python train.py --num_attention_heads=6 --norm_place="out" --rope_fraction=1.0 --qk_norm=true --parallel_block=false --init_std_up=0.0301 --batch_tokens=65536
MLP neurons of a small language model. Each row is named by its layer, matrix (up: input weights) and neuron, and shows model dimensions 48-143. Each number is 128 + 24 x the weight over its row's rms, rounded and kept within 0 to 255.
Before each neuron's rows, "fires on" lists the tokens most often at its 100 highest values on Wikipedia text that the model never trained on. A number after a token or word is its count.

fires on: " |\n\n" 26, ".\n\n" 16, " |" 15, "|" 7, "," 6, " died" 5
L11.up450 [120  86 118 114 123 143 116 114 134 121 129 164 137  88 131 125 140 146 125  55 145  74 124 128 127 126  83 123  94 145 141 135 141  79 147 153 143  86 161 106 114 134 134  91 122 162 129 148  91 148 141 103 125  78  95 121 140 131  99  81 106 125 137 101 138 140 114 120  99 122 132 105 135 100 107 137 174  94 137 113  87 108 117 114 112 139 119 110 169 168 128 123 119 131 111 153]

fires on: "-" 29, " K" 13, " Ber" 9, " " 6, " Fin" 5
L11.up224 [142 135 122 137 122 184 150 138 145 133 132 145 123 154 121 137 139 148 113  81 102 122 121 145 143 139  89 117 137 166 105 162 103  88 103  94 135 142 118 111 140 123 131 113 139 160 151 102 149 151 139 140 102  72 122 139 100  89 159  81  53 110 127 118 142 105 120 134 156  96 138 104 155 159 103 149  98 165 133 116 133 133 122 125 119 144 128 130 112 135 118 138 122 155  88 119]

fires on: "Ch" 19, " ch" 19, "qu" 19, "ob" 9, " ret" 8, "-F" 8
L2.up349 [116 110 161 120 133 149 103 146 135 131 130 146 121 100 182 121 117  92  70 167 152 116 114 127 124 155  89 148  83 151  90 140 168 144 149 140 136 117 131 155 152 146 103 150  89 109 162 110 102 163 156 161  76  88 166 148 143 120 132 136 132 145 164 164 125 128 117 156 128 167 132 142 138 121 100 103 191 118 130 139 130 135 115 175 120 121 101 158 152 145 138 151 126 132 174 174]

fires on: "ouch" 17, " Gold" 15, " No" 15, "ft" 13, " Ant" 11, "now" 11
L2.up715 [158 139  98 138 145 115 212 124 164 109 141 138 128 125 133 109 151 140  88 131 145 131 160 135  87 210 145 125 113  95 107 187 158 134 130 105 155 118 155 125 102 145 130 104 125 133 138 113 124 119  93 133 130 173 159 169 102 154 152 107 111 136 120 130 145 123 111 140 118 142  96 150 157  93 118 113 132 158 118 135  92 104 151  80 134 104 115 172 119 110 123 110 160 157  90 140]

fires on: " al" 44, " met" 26, " pri" 12, " neg" 6, " coll" 4
L2.up431 [133 137 139 134 175 147 119 106 161 144 135 135 125 167  96 123 165 160 126 120 134 102 128 135 106 176 141 139 131  98  97 150  68 136 139 124 123  86 130  79 142 132  98 121  99 133 130 128  95 128 121 128 103 121 122 131 141 145 151 105 144 133 132 140 116 148 121 187 133 171 122 142 102 138  93  92  87 128 101 116 134 177 100 139 157 155 165 112 146 148 124  93  70 114 152 109]

fires on: " to" 28, "–" 25, "to" 8, " Bro" 7, " Bel" 7, " Mer" 4
L7.up574 [123 136 112 155  94 157 165 125 134 142 165 128 162 130 116  98  96 162 146  93 159 122 103 137 106 111 135 137 156 128  85 115 104 133 103  81 133 182  87 112  99 116 110  91 132 120 117  88 152 182 146 160 122 131 156 115  82 102 160  90 126 138 103 159 133 122  72 110 127 109 107 116 154 145 126 110  97 173 104 122 118 136 117 118 157 115 137 115 114  82 146 119 147 162 167  99]

fires on: "ft" 21, "hem" 14, "port" 12, "stitution" 8, "cer" 8, "}" 8
L2.up718 [166 137  93 138 111 111 183 146 148 108 129 140 120 116 146 137 114 153  89 146 140 118 184 108  99 189 138 141 107  97 120 162 187 133 122 105 170 145 155 137  96 144 136 111 122 143 136 110 119 118  99 135 144 155 144 172 127 139 131 117 131 129 117 139 106 104  97 124 124 145 109 153 148  89 142 114 162 149 106 145  88  94 160 101 116  91 133 158 123 127 152 111 164 161  94 155]

fires on: "og" 22, "rap" 17, "vent" 13, "ipp" 11, "uz" 9, "itar" 5
L2.up26 [125 124 142 117 114 127 141 145  83 121 141 113 148 130 153 124  88 130 104 116 188 154 137 212 156 116 149  75  88 132 128  95 169 145 146 122 138 138 132 160  96 143 125 121 122 146  92  97 122 108 136 141 103 125 205  85 123 120 107 157 116 146 139 109 157 125 141 101 124 142  92 135 123  98 150 144 125  96 157  92 158 120 175 130 129 130 118 134 122 106  98  93 118 135 125 122]

fires on: "an" 29, "199" 19, "any" 11, "our" 7, "ellow" 6, "oto" 6
L2.up96 [124 129 125 150 148 114  99 138  66 143 149 115 134 111 139 154 103 132 142 153 117 142 118 177 196 116 136 110 154 123 108 129 114  63 150 143 147 167 135  82  93 164 142 164 141 132 157 142 116 129 138 118 133 117 109 166 142 133 101 119 144 154 139  95 104 152 105 107 105  82 105 119 125 131 182 155  70 160 149 136  54 134 135 119 121 126 146 150 130 154 168 126 134 166 115 125]

fires on: " con" 49, " re" 19, "===" 13, "==" 9, " (\"" 6
L5.up12 [105  90 156 145 157 147 134 151 124 140 148 103 161 159 122 121 106 108 153 114 124 119 107 168 147 131  86 125 136 113 129 125  99 127 175 119  91 112  72  80 117  99  74 143 141 150 104 138 106 109 148 173  76 108 116 106 142 113 129 135  95 123 125 114 144 149 118  89 137 162 152  92 132 148 122 126  71 182 115 110 118 121 108 160 134 162 153 114 110 146 123  97 127  94 104 171]

fires on: "==" 49, "===" 48
L2.up419 [115 146 118 182 149 122 120  96 109 117 149 141 111 133 174 137 143 118 163 102 134 149 111 130 163 108 138 136 150 131 127 129  76 150 182 133 112  83 134  89 115  96 104 115  85 118 117 133 135 112 117  98 111 130 103  79 121  95 130 143 137 128 121 102  97 104 152 168 146 154 170 122 123 128 104 156 143 150 108 105 159 150 118 162 152 157 144 109 114 148 148  82 112 104 135 117]

fires on: "ch" 31, "ouch" 14, " Ant" 11, "now" 11, " rail" 9, " Rail" 7
L2.up482 [183 155 106 125 128 112 201 130 165 116 137 132 122 129 113 103 138 136 110 147 146 143 159 126  92 198 140 120 124  98 104 170 139 140 130 102 157 136 163 112 105 143 125  79 150 138 142  97 120 114  96 115 118 174 153 139  98 144 154 110 123 132 120 146 144 111 128 130 114 128 126 143 169 109 115 105 124 133 124 144 105  84 125  87 137  95 119 159 118 111 140 125 152 145  96 131]

fires on: " \"" 48, "==" 31, " “" 16, "===" 5
L2.up56 [127  99 134 151 166 153 106 151 100 132 129 128 125 129 150 118 131 108 125 123 124 115  99 142 137  98 114  90 109 142 112 108 128 153 145 147 135 112 113  83 149 126  94 121  67 148  70 109 142 125 129 104 106 112 137  86 127 129 124 159  80 150 173 118 130 139  93 163 149 171 144 112 119 169 108 154  87 119 106  94 137 136 146 163 130 160  97 125 127 188 128 109 138 120 163 158]

fires on: " Car" 22, " Air" 13, " Rail" 12, " Ant" 11, " Nor" 10, " Mor" 8
L2.up473 [178 157  98 129 139 107 217 151 170 127 129 140 128 117 122  95 131 128 105 147 144 128 158 112 105 201 141 142 121  85  98 175 141 128 121  95 145 146 146 110 120 154 135  95 136 142 156 111 130 136 108 115 136 167 164 140  95 161 148 102 102 130 121 148 143 119 112 116 120 126 117 134 158 113 132 113 110 143 118 143 129  94 152  98 140 102 110 173 113 113 141 120 158 135  96 137]

fires on: "." 87, "|---|---|---|---" 11
L4.up737 [ 85 154 155 151 130 170 162 143 132 132 157  83 116 119 142 148 117 129  94 109 161 126 128 114 120 178 104 122 136 145 149 100 122 133  80 110 148 163 155 142 147 104 106  93  96 131 147 173  84 147 146 156 126 108 133 139 117  81 127  97 131 114 115  94 115 133 118 120 144 145 102 149  86 160 108 101 152 116 100  95  90 122 139 156 139 126  63  95 177 105 107 117 128 116 136 154]

fires on: "===" 87, " \"" 13
L2.up200 [142  98 116 163 155 129 105 105 128 156  92 130 158 154 162 135  87  89  95 111 139 115 127 148 168 133 104  99  68 153 121 107 136 127 119 154 141 101 113 118 119 150 102  91  88 153 116 132 155 120 134 135 126 129 141  65 127 119 105 150  83 136 162 111 113 131  77 151 134 146 130 147 128 185 130 114 112 141  61 116 142 110 124 173 108 124 127 146 164 150  99 112 130 141 152 166]

fires on: "199" 60, "ody" 6, " largest" 5
L2.up161 [123 108 106 159 128 132  95  99 100 129 110 113 169 114 106 143  96 122 167 143 140 146 132 170 151 116  91 147 178 125 143 130  94  87 121 196 135 118 123  99  73  97 122 168 112  97 109 175 129 112 155 130 130 124 107 158 137 123  99 157  76 134 145 113 117 116 113 100 135 142  92 121 113 155 133 131 122 147 112 118  41 119 116 150 115 107 142 124 116 150 141 113 175 150 122 125]

fires on: " a" 18, " the" 18, ":\n\n" 17, " con" 12, "(" 7, " (\"" 6
L5.up690 [111 150 163 120 119 159 111 122 112 163 148 123 167 135 123 126 130 130 123 106 123 106 113 156 167 125  96 138 130 184 146 136 100 111 150 147 133 130  97 110 124 120 119 138 135 127 100 147 106  84 127 157 109  68 143  88 143 114 129 116 102 122 130 119 179 151 121 113 140 185 175 123 126 135 110 113  89 118 139 152 144 166  93 156 117 155 138  82 108 145 120 107 113 108 151 135]

fires on: " |" 28, "(" 19, "-" 10, "." 10, " the" 9, " (\"" 6
L5.up331 [110 100 147 167 130 186 111 139 107 164 163 155 136 146 167 144 137 141 116 107 123 107 114  87 129 133 104 156 111 157 114  90 125 128 134 116 156 159  86  86 139 170 117 160 100 162  98 133 143 118 140 125  99  92 163 138 151 144 113 130 105 163 120 132 105 155 108 157 139 121 114 115 116 136 116 118 110 149 106 111 114 138  91 131 117 152 118  48 148 149 125 117 137 116 104 139]

fires on: " " 48, "|---|---|---|---" 13, "." 11, "−" 9, "202" 6, ".\n" 5
L4.up444 [ 68 128 170 139 145 169 133 149  95 152 150 103 152 133 125 157 126 130 131 140 154 101 120 119 157 140  79 153 180 136 172  97 112 130  86 147 142 140 117 124 148 137 127  88 116 125 134 177 125 156 162 140 125  99 118 141 133  87 127 118 121 103 132  90 116 150 146 127 119 114 106 143 104 149 131 106 139 120  79 115  78 117 119 171 131 133  78  94 164 101 134 112 120 145 166 132]

fires on: " prom" 25, " ab" 16, " g" 16, "c" 12, " rece" 6, " tr" 4
L8.up553 [123 156 168  86 142 185 132 130 157  93 132 120 126 115 135 113 147 154  98 118 121  89  81 149 109 138 140 147 110 159 102 126 117 117 125 106 112  83 105 104 138 130 104 164 119 119  99 147 125 160 130 127 107  90 104  85 142  99 154  93 125 133 140 131 145 147 116 115 124 173 105  96 117 163  93 124 140 130 145  84 134 149 108  82 157 151 104 111 115 165 150 135 149 126 155 129]

fires on: " " 27, " I" 14, " X" 6, "X" 6, " K" 4, "Q" 4
L10.up526 [160 140 148 117 123 150 141 156 164 173 155 129 148 106 113 132  93 155 120  81 120 171 114 118 111 102  86 127 128 165  93 170 107 125 160 139 112 133 122  86 138 115 152  93 104 147 137 155  77 155 159 155  89 103 106 146 118 107 154  90  64 125 177 129  97 131 137 119  87  95 156 125 138 151 138 116  88 161 103 115 115 161 111 146 160 134 119 105 142  74 104 126 104 137  69 123]

fires on: " art" 12, " im" 11, " Sun" 10, "uz" 8, " Art" 7, " Dou" 7
L2.up271 [131 140 140 110 154 112 124 133 133 115 151 129 121 140 121 113 114 151 148 113 156 177 145 237 140  97 146 121  87 139 114 102 115 163 140 139 141 122 138 124  95 199 139 161 145 122 123  93 118 150 105 143 127 126 175 107 141 149 143 162 120 147 144 122 189 141 140 103 125 113 139 126 154  99 142 127  98  94 160 115 142 154 149 155 119 114 144 136 124 138  86 114 102 108 138  99]

fires on: "." 33, " ret" 14, " very" 9, "st" 6, " pl" 5, " and" 4
L4.up97 [ 76 137 160 138 125 156 152 121 116 128 159 111 113 130 165 143 116 133 102 103 135 143 113 140 124 160 116 148 122 125 121 116 149 122  96 120 127 134 112 166 180 115  91 125 116 118 170 141  90 165 141 176 136 113 129  95 121  73 125 133 133  85  98 101 147 100 117 125 155 149 115 127  99 145 130 118 147 118 108 124  92 110 120 143 119 163  98 143 185 105 118 137 143  63 157 140]

fires on: " p" 29, " P" 17, " G" 10, " Kh" 8, " b" 7, " ch" 5
L8.up705 [131 124 147 115 139 147 136 142 158 149 146 124 129 104 127  99 106 171 130 108 173 129  77 158 148 115 101 151  93 143  97 176 161 113 150 118 111 138 138  90 144 112 111 143  72  84 139 163 152 134 171 151 122 108 121 118  91 128 171 104 118 114 121 141 109 123 119 124 102 146 137 123 163 170  62 115 112 129 162 132 108 153 128  86 161 145  79 144 124 102 111 151 120  90 131 111]

fires on: "==" 48, " acc" 27, "===" 11, " activ" 6, " suc" 5
L2.up46 [107 171 147 143 146 130 126  84 106 135 146 137 113 131 130 148 162 119 150 112 140 163 108 148 178 135 150 139 181 139 125 113  91 134 145 130 114  90 146 118 139  86  76 144 100 124 133 117 105 141 128  83 107 126  88  94 117  98 100 147 152 147  99 109 102  89 118 165 156 121 144 133 144 151  79 156 130 160 118  90 142 128 128 140 156 152 107 118 133 141 136  88 137 123 142 123]

fires on: " ch" 60, " Kn" 20, " Ch" 7, " kn" 6, "Ch" 5
L2.up573 [113 114 163 123 151 154 143  99 149 135 130 155 154 127 184 136 158 143 104 140 167 105 131 144 151 144 127 144  90 132 134 112 151 102 119 132 143 121 168 156 110 131 134 177  98 123 165 146 127 124 134 127 119 123 121 150 172 122 144 108 161 129 142 147  64 121  75 133  94 172 117 147 128 113 112  65 105 181  53 109 147 147 128 159 139 150 113 114 122 107 111 170 141 113 149 181]

fires on: " |" 41, ";" 11, " their" 9, "," 7, "|---|---|\n" 5, " which" 4
L5.up100 [107 130 147 192 180 162 148 116  72 165  93 143 133 113 142 150 104 104 131 128 136 120 129 130 167 141  89 140 107 183 134 142  84 131 112 113 146 179 131  79 186 117 121 108  97 129 137 142 141 157 132 137 122 124 105 145 134 100  90 112  82 182 145 123 111  86 131 163 106 139 100 127 129 144 128  97  94 167 100 136 111 144 119 133 125 143  94 119 146 150 138  99 112 108 132 132]

fires on: " Tr" 23, " dr" 17, " cr" 15, " Dr" 13, " br" 11, "Cl" 7
L2.up477 [122 109 122 124 133 148 167  81 120 107 116 133 111 143  93 138  85 167 144  89 138 170  89 144 125 137 109 120 141 136 120 133 168 102  99 142 102 130 113 109 125 120 118 133 117 121 145 136 129 118 162 193 113 112 137 117 149  95 145  97 129 126 132 142 142 125  68 110 168 132 146  90  74 111 124 156 102 136 150  87 136 135 165 168 145 152  73 102 156 114 130  99 151  99 157 125]

fires on: " Par" 20, " Northern" 11, " Railway" 9, " Pacific" 7, " Club" 7, " Ne" 6
L2.up761 [134 182 151 152 155 145 133  95 145 168 140 142 143 128 111 132 102 104 120 113 157  83 105 150 163 126  90 116 150 133 126 119 110  98 151  96 116 165 164 138 119 142 138  99 125  97 132 107 105 169 163 144 131 105 115 140 138 131 156  77 111 122 133 129 105 128 100 106  91 125 119 126 115 156 151 158 160 150 129 172 135  77 117 129 128 136 126 128 134 128 197 116 117 157 140 134]

fires on: "ur" 13, "h" 12, "iam" 9, "ir" 8, "en" 7, "j" 6
L4.up542 [157 166 122 126 114 134 145 118 111 146 109 159 145 105 127  83  89 154 137 105 160 142 106 162 131 136 131 134 112 121 136  94 136 134 109 112  96 113 137 136  95 148  92 163 117 120 147  99 127 141 153 117 135 118 148 121 126  96 124 107 116  93 121 150  86 100 108 107 147 127 146 105 137 157 138 116 122 151 114  97 155 162 150 162 155 124 194  89  98 147 101 120 114 127 202 111]

fires on: " is" 50, " was" 18, " are" 11, ")" 6, ".\"\n\n" 4
L10.up399 [132 133 168  63 149 133 108 120 108 176 113 133 142 110 102 160 159 120 103 115  96 114 136 157 136 149 111 116 106 163 165  71 110 110 111 119 134 146 145 153 128  98 124  98 150 128 156 183  94  83 102 139  82  82 100 124 143  90 108 147 103 110 144 138 128 117 145 156 132 117 138 164 124  98 117  85 167 138 138 157 109 136 116 161 115 163  72 141 130 116 109 115 139 122 124 121]

fires on: " " 48, "." 35, "−" 9, "|---|---|\n" 4
L4.up336 [ 86 147 150 135 133 175 141 147 134 136 171  96 144 121 136 161 128 132 123 100 143 116 135 104 155 134  78 157 179 124 167 136 108 130  89 133 139 148 120 120 159 141 120  82 114 130 142 194 124 152 152 147 137 123 126 136 124  71 131  97  93  98 146  86 132 127 150 114 124 127 100 152 106 150 110  93 136  99  82 104  83 115 125 149 128 134  69 103 164  75 104 118 110 116 146 145]

fires on: " Dr" 18, " Tr" 17, " cr" 16, " dr" 12, " br" 8, " Dar" 6
L2.up507 [129 119 120 139 143 132 157  53 103 130 141 135 111 124  69 139  80 137 167 114 131 160  95 137 146 137 123 149 177 140 136 148 170 105  83 125 100 116 112 117 104 139 113 109 107 129 170 116 130 117 160 203  94 111 124 134 169 107 143  85 126 136 187 136 119 114  78 139 143 123 133  81  71 106 104 117 116 135 120 123 124 154 138 138 141 153  97  99 141 124 142 100  88 126 159 116]

fires on: " States" 18, "hem" 16, "ole" 15, "}" 13, "cer" 8, "II" 6
L2.up728 [166 147  88 165 123 105 174 144 136 110 105 138 128 143 120 142  88 190  97 110 123 123 188 123 115 191 130 164 118  94  94 151 124 121 136  95 158 159 136 119  82 142 134  98 118 139 131 147 112 120 114 189 146 148 125 180 127 130 131 126 111 136 117 127  98 110 108 138 104 130  94 154 143 111 166  94 145 170  98 143  99 113 183 125 103  77 149 140 119 126 134 113 174 144  95 118]

fires on: " Ch" 42, "-p" 16, " p" 16, "[" 7, "qu" 5, " ch" 5
L2.up350 [ 80 127 143 179 184 165 139 152 129 136 131 133 127 107 166 128 142 129  95 104 171 127 116  87 102 129 125 148  75 122 134 137 178 142 143 126 130 139 168 115 141 135 104 151  76 112 124 125 143 138 147 136  99 107 127 193 160 137 177 146 129 125 126 133  70 119 124 147 142 150  94 124 122 135  87 104 125 179  89 118 124 163 166 154 141 115  88 143 114 137  94 123 183 130 144 153]

fires on: " dr" 18, " Dr" 18, " st" 17, " br" 11, " l" 10, " sl" 7
L2.up754 [114 122 127 121 151 149 190  65 120  95 127 130 115 134 101 129  98 156 142  72 121 174  97 127 133 141  88 106 179 152 106 125 167  90  61 140 113 124 128  95 133 130 143 112 114  91 152 140 118 120 164 185 135 116 113 130 148  85 147  83 138 126 150 144 142 114  62  91 148 134 132 107  95  80 122 132  87 131 129 112 130 147 156 162 139 144  85 101 130 105 113  93 129 124 158 129]

fires on: " |" 42, "." 14, "ive" 5, ";" 5, " One" 4
L4.up332 [130 120 124 124 114 175 138 108 126 168 135 120  90 106  53 126 119 146 150 137 116 115 135  99 120 121 108 148 137 145 168 117 106 114 130 136 131 123 109 123 116 196 130 149 128 139 127 124 123 115 143 136 100  88 180 129 164 110 112 111 148 164 128 107  86 145 122 170 136 126  97 122 143 128  79 111 116 144 122 120 135 168 126 145 122 114 148 101 132 106  68 149 138 156  94 117]

fires on: "R" 25, "ra" 13, " Re" 11, "e" 8
L4.up523 [157 135 136 142 103 135 121 111 138 125 178 123 151 154 134 141 137 133 173  80 138 146 116 207 127 142  89 146  78 172  94 152 134 146 134 120 120 146 142 102  56 110 110 114 119 149 129 133 122 119 135 114  98  89 167 119 144 117 152 111 116 125  93 144  78 188 128 136 115 112 122 101 144 139 117 135 121 133 117 127 101 152 122 176 134 148 201 102 120 100 144 138  59  86 118 102]

fires on: " p" 14, " cl" 14, " P" 13, " sp" 11, " Tr" 9
L5.up59 [145 118 127 162 157 161 195 123 124 101 166 168 143 120 114 107 107 144 129 116 156 124  88 110 136 111  95 121 116 107 132 135 146 116 135  91  73 157 132 101 160 115 101  92 119 142 111 147 143 127 143 126  93 119 123 131 136 134 144  97 117 122 121 146 109  86 116 143 179 154 151 117 148 138 104 144 116 130 164  96  85 147  88 146 146 141  74 126 118 128 158 116 128 111 111 147]

fires on: "202" 51, "on" 5
L5.up105 [103  96 127 166 127 140 105 162  87 169  91 133 164 155 117 104 106 113 125 118 134 130 136 107 144 139 134 120  79 118 136 140 147 105 108 119 137 145 114 128 138 143 119 126 158  95  88 129 129 145 138 128 125 120 156 150 204 116 122 116 117 135 164  95  90 170 128 155 152 120  62  77 107 152 161 115  79 150 145 109 101 150 120 150 161 138 134  98 125 119  99 126 106 168  96 129]

fires on: " town" 16, "ood" 15, "ouch" 15, "now" 11, " rail" 8
L2.up316 [160 152  95 134 140 113 198 115 158 118 120 120 121 134 107  99 132 146 101 150 144 135 169 121 104 217 136 152 110  92  82 177 123 142 119  86 166 164 160 115 104 171 135  99 117 152 145 144 116 134 114 122 124 156 135 169 100 142 143 101 114 135 116 157 109 125 126 134 121 139 109 133 167 107 133  95 113 171 121 145 108 103 131 106 135  87 143 163 111 126 136 124 165 134  87 125]

fires on: "og" 33, " art" 24, " Art" 14, "uz" 9, "gress" 6, "ag" 6
L2.up20 [127 114 160 121 133 135 162 137  81 129 146  98 120 121 136 109  86 118 127 140 196 148 135 182 150 112 148  80 106 127 123 100 133 167 152 137 138 131 134 160  90 132 109 109 122 150 103 104 120 107 144 128 109 125 197  93 131 131 116 166  96 143 131 130 152 132 140 122 119 163  99 131 129 107 136 140 122 110 154  84 149 102 159 152 135 123 128 130 120 139 106 104 126 129 111 103]

fires on: " |" 29, "." 20, "-" 12, ";" 5
L4.up212 [ 99 110  93 105 118 148 116 154 139 113 153 121 130 116 101 119 126 171 107 108 134 129 148 111 137 144 106 181 141 181 175  88  94  83 105 125 136 157  89 122 104 158 130 149  99 125 113 173 152 137 117 140  98  91 198 121 101 121  89 118 122 183 131 111 122 105 136 139 120 119 145 164 113 133 135  99 157 124 110 121 135 144 127 152  96 118 129  91 158 126  65 141 156 108 130 163]

fires on: "\"\n" 19, " prom" 18, "ass" 16, " ob" 7, "u" 7
L2.up274 [ 92 158 119 153 121 148 177 147 103 124 140 148 128 138 118 144  96 159 100 104 145  92 123 106 116 106 110 134 106 145 150 119 109 142 119 132 126  77  83 169 127 115 132 127  84 140  90  92 146 169 156 122 114 122 117 132 155 138 135 146 156 149 129 121  96 160 133 102 169 137 141 156 129 149 149 121 130 159 126  92 107 136 131 141 142 139  90 118 161 104 118 198 139 139 139 145]

fires on: "M" 13, "." 12, "\n\n" 12, "D" 10, "\n" 10, "T" 7
L4.up87 [100 133 137 137 143 174 128 140 116 134 172 106 133 106 159 146 109 101  96 134 123 149 129 129 146 144 110 128 120 127 138 117 131 114  89 137 123 130 145 134 161 108 110  90 109 110 166 160  48 153 154 145 128 118 162 134 128  82 151  97 106 102 100 100 152 117 118 115 131 124  94 146  93 168 113 102  99  89  94 120 108 144 143 164 124 128  60 128 184 103  95 120 127 126 170 158]

fires on: "′" 15, "aking" 9, " One" 8, "ittle" 8, "ody" 7, "==" 7
L2.up636 [116 122 121 150 129 118  79 137  79 152 111 117 171 130 148 127 142 150 155 143 137 160 124 154 149 107 104 130 210 132 132 101 103  70 126 182 132 160 131  87  95 115 124 162 135 106 134 165  88 116 133 144 130 131 128 165 153 133  71 133  91 130 156 100 100 123 168 135 126 108  82 118 125 151 155 140 113 151 125 144  49 143 126 147 116  95 169 130 114 155 130  99 147 154 124 152]

fires on: "===" 33, " that" 23, "," 14, " |\n\n" 6, "ited" 5
L10.up741 [131 125 119 118 138 145  99 140  99  74 128 155 161 102 146 159 130 112 129  92 137 127 110 153 146 132  94 139 136 160 144 139  91 117 109 152 148  91 117  79 119 151 100 125 128 180 166 169 119 165 148 130  78 119 139 109 174 162 104  94 127 169  97  87 120 156 139 161 113 111  92 154 123 148 100  76 170  98 151 117 104 116 131 125  98 147 100 105 132 148 139 115  79 101 124 118]

fires on: " \"" 46, "===" 30, " sec" 8, "==" 7, " (\"" 6
L2.up648 [113 119 136 208 119 140  99 162  87 135 148 133 135 129 161 109 121 102 129  98 122 151 118 134 144 115  79 122 125 166 135 111 103 150 184 150 120 102 115  93 138 117 109 109  94 126 113 119 135 119 134 112 110  98 122 103 134 107 105 153 112 140 147 109 115 146 140 103 142 140 152 113 109 142  84 161 121 129 119  94 137 139 170 178 125 160 119  99 127 153 122  92 114 107 160 135]

fires on: " Dr" 18, " dr" 17, " ." 16, " Christ" 15, " Thomas" 13
L2.up251 [118 133 140 133 160 118 163  86 102  95 117 123 122 135 100 170  90 116 165 119 146 151 128 162 126 180 145 146 154 128 152  76 157  86  90 137  90 147 141 105 126 127 139 143 128 140 152 115  89 154 135 208 105 119 125 131 167 130 146  89 141 126 161 115 146 100  95 125 173 128 110 119  87 126 126  85 112 126 119 149 130 137 190 158 109 124 127 101 139  95 119  95 117 122 114 118]

fires on: " North" 19, " Pacific" 12, " Northern" 11, " Mus" 10, "ided" 8
L2.up220 [157 139 131 146 140 151 146 116 145 156 179 156 134 151  98 145  98  95 118 127 137 103 114 166 180 164 103 128 116 116  86 135 139 121 144  71 141 145 141 145 143 145 137 157 141 125 109 115 164 135 161 140  86 126 128 112 135 119 154  97 106 135 150 136 108 141 119  89 111  88  96 144 152 146 116 147 147 111 114 150 143  87  96 129 116 138 125 134 145 120 189 118 105 172 142 135]

fires on: " car" 16, " Thomas" 14, " Dr" 14, " dr" 10, " cr" 8
L2.up92 [118 134 109 157 153 129 177  64  98  87 153 123 117 131  82 144  98 139 159  96 163 176 138 142 153 171 104 158 192 127 137 129 127 116  98 149 103  86 148  92 108 139 121 108 130 109 168 148  86 113 148 195 143 118 123  97 162  73 156  92 107 127 173 111  97 130 111 106 132 133 136  97  74  88 133 101 139 114 127 146 141 145 153 141 116 134 110 114 143 115 124  82  83 135 134 138]

fires on: " art" 24, "==" 20, " Art" 14, " Act" 12, " Lab" 8
L2.up764 [137 113 156 122 143 135 167 125 111 118 153 101 111 125 116 114 104 107 134 122 182 166 125 201 152  91 136 109 125 139 114 106 143 165 132 150 132 123 127 158 100 144 132 127 122 153  89  91  92  95 158 139 101 110 192  99 132 144 113 130  72 136 137 101 152 139 136 114 133 129 109 114 127 122 153 135 107  96 162  95 135 107 134 156 118 147 117 140 118 133  66 117 115 142 126 108]

fires on: " was" 53, " were" 10, " is" 10, "195" 5
L10.up307 [149  83 177  99 137 124 115 111  67 135  77  85 148  81 103 123 121 126 116 135 110 105 128 131 134 134 106 159 135 138 138 119 150 106  93 132 121 178 141 128 140 108 158 103 134 151 123 127 116 127 142 136 120 110 110 123 126 117 141 112  97 110 118  99 168 155 112 172 125  92 113 144 114 134 134 116 113 157 137 109 110  90 101 120 108 180 116 191 159 147 110 129  95 108 126 135]

fires on: "202" 53, "gan" 9, " Part" 7, "ID" 6
L2.up623 [105 115 148 126 107 148 148 130 105 143  88 129 167 167  84 121 114 158 133 122 137 105 124 153 146  91 131 133 119 119 133 106  99  96 114 166 107 136  80 130  95 143 148 116 117 115  39 134  71 115 144 103 131 103 131 124 101 115 129 141  61 126 127  88  96 156 100 123 152 155  85 131  88 155 147 127 102 133 159 116 115 110 123  83 115 176 127 108 147 146 143 116 127 181 129 162]

fires on: " re" 25, ".\n\n" 19, " ex" 16, " con" 15, " a" 9, " up" 4
L5.up706 [109 138 146 131 145 150 126 138 134 132 141 110 179 116 114 113 119 106 151 101 124 160 132 178 140 138  93 134 145 164 172 136 109 127 167 148  91  91  90 108  90 165  84 167 116  94 110 149 112 129 144 153 101 118 135  91 162  89 146 111 117 141 131 120 128 151 130  86 155 163 140 111 144 140 140 125 107 132 162 128 117 116 126 149 135 159 130 111 113 137 123  87 113  78 163 139]

fires on: "ir" 22, " al" 19, "ur" 8, " col" 5, " Har" 5, "ud" 4
L8.up733 [134 133 123 162 119 149 146 160 122 113 132 109  89 117 120 112  63 139 117 113 152 140  82 131 158 149 142 140 139 109 148 170 150 109 141  63  95 112 117 115 133 130 105 135 125 157 131 135 163 118 136 132 129 113 142 157 135 101 120 110 147 131 107 144 127 118  89 138 137 123 151 102 165 125 112 140 136 174 116 105 115 179  99 172 128 136 141 150 101 133 139 111 127 165 155  84]

fires on: "board" 19, "ion" 13, "ation" 9, "y" 8, "ody" 7, "ate" 7
L2.up353 [115 134  81 146 123 129 154 115 112 146 160 128 144 146 120 135  77 116 154 147 157 135 149 150 151 124 128 100 146 141 119 129  69 103 111 161 114 160 111 121 109 103 151 138 130 122  89 128 113 120 131 139 106 139 107 110 128 125 117 158  47 139 152 137 130 142 121  98 121 142 124 121 170 147 157 126 202 141  94 130  45  95 123 126  98 108 132 139 121 131 129 136 145 156 130 136]

fires on: " met" 26, "==" 26, " pri" 11, " mult" 8, " bo" 6, " my" 6
L2.up122 [115 123 128 158 203 112 130 107 124 105 147 156 130 119 114 140 131 126 139 111 143 126 115 146 110  98 145 123 128 121 105 120  90 139 112 142 119  94 140  89 149  81 107 111  88 121 102 107 133 115 133 117 134 111 116  44 147 130 137 121 134 139 180  99 118 110 133 154 153 130 126 126 120 155 102 141  50 145 135 124 141 160 149 156 153 142 139 125 116 153  95  59 131 143 122  92]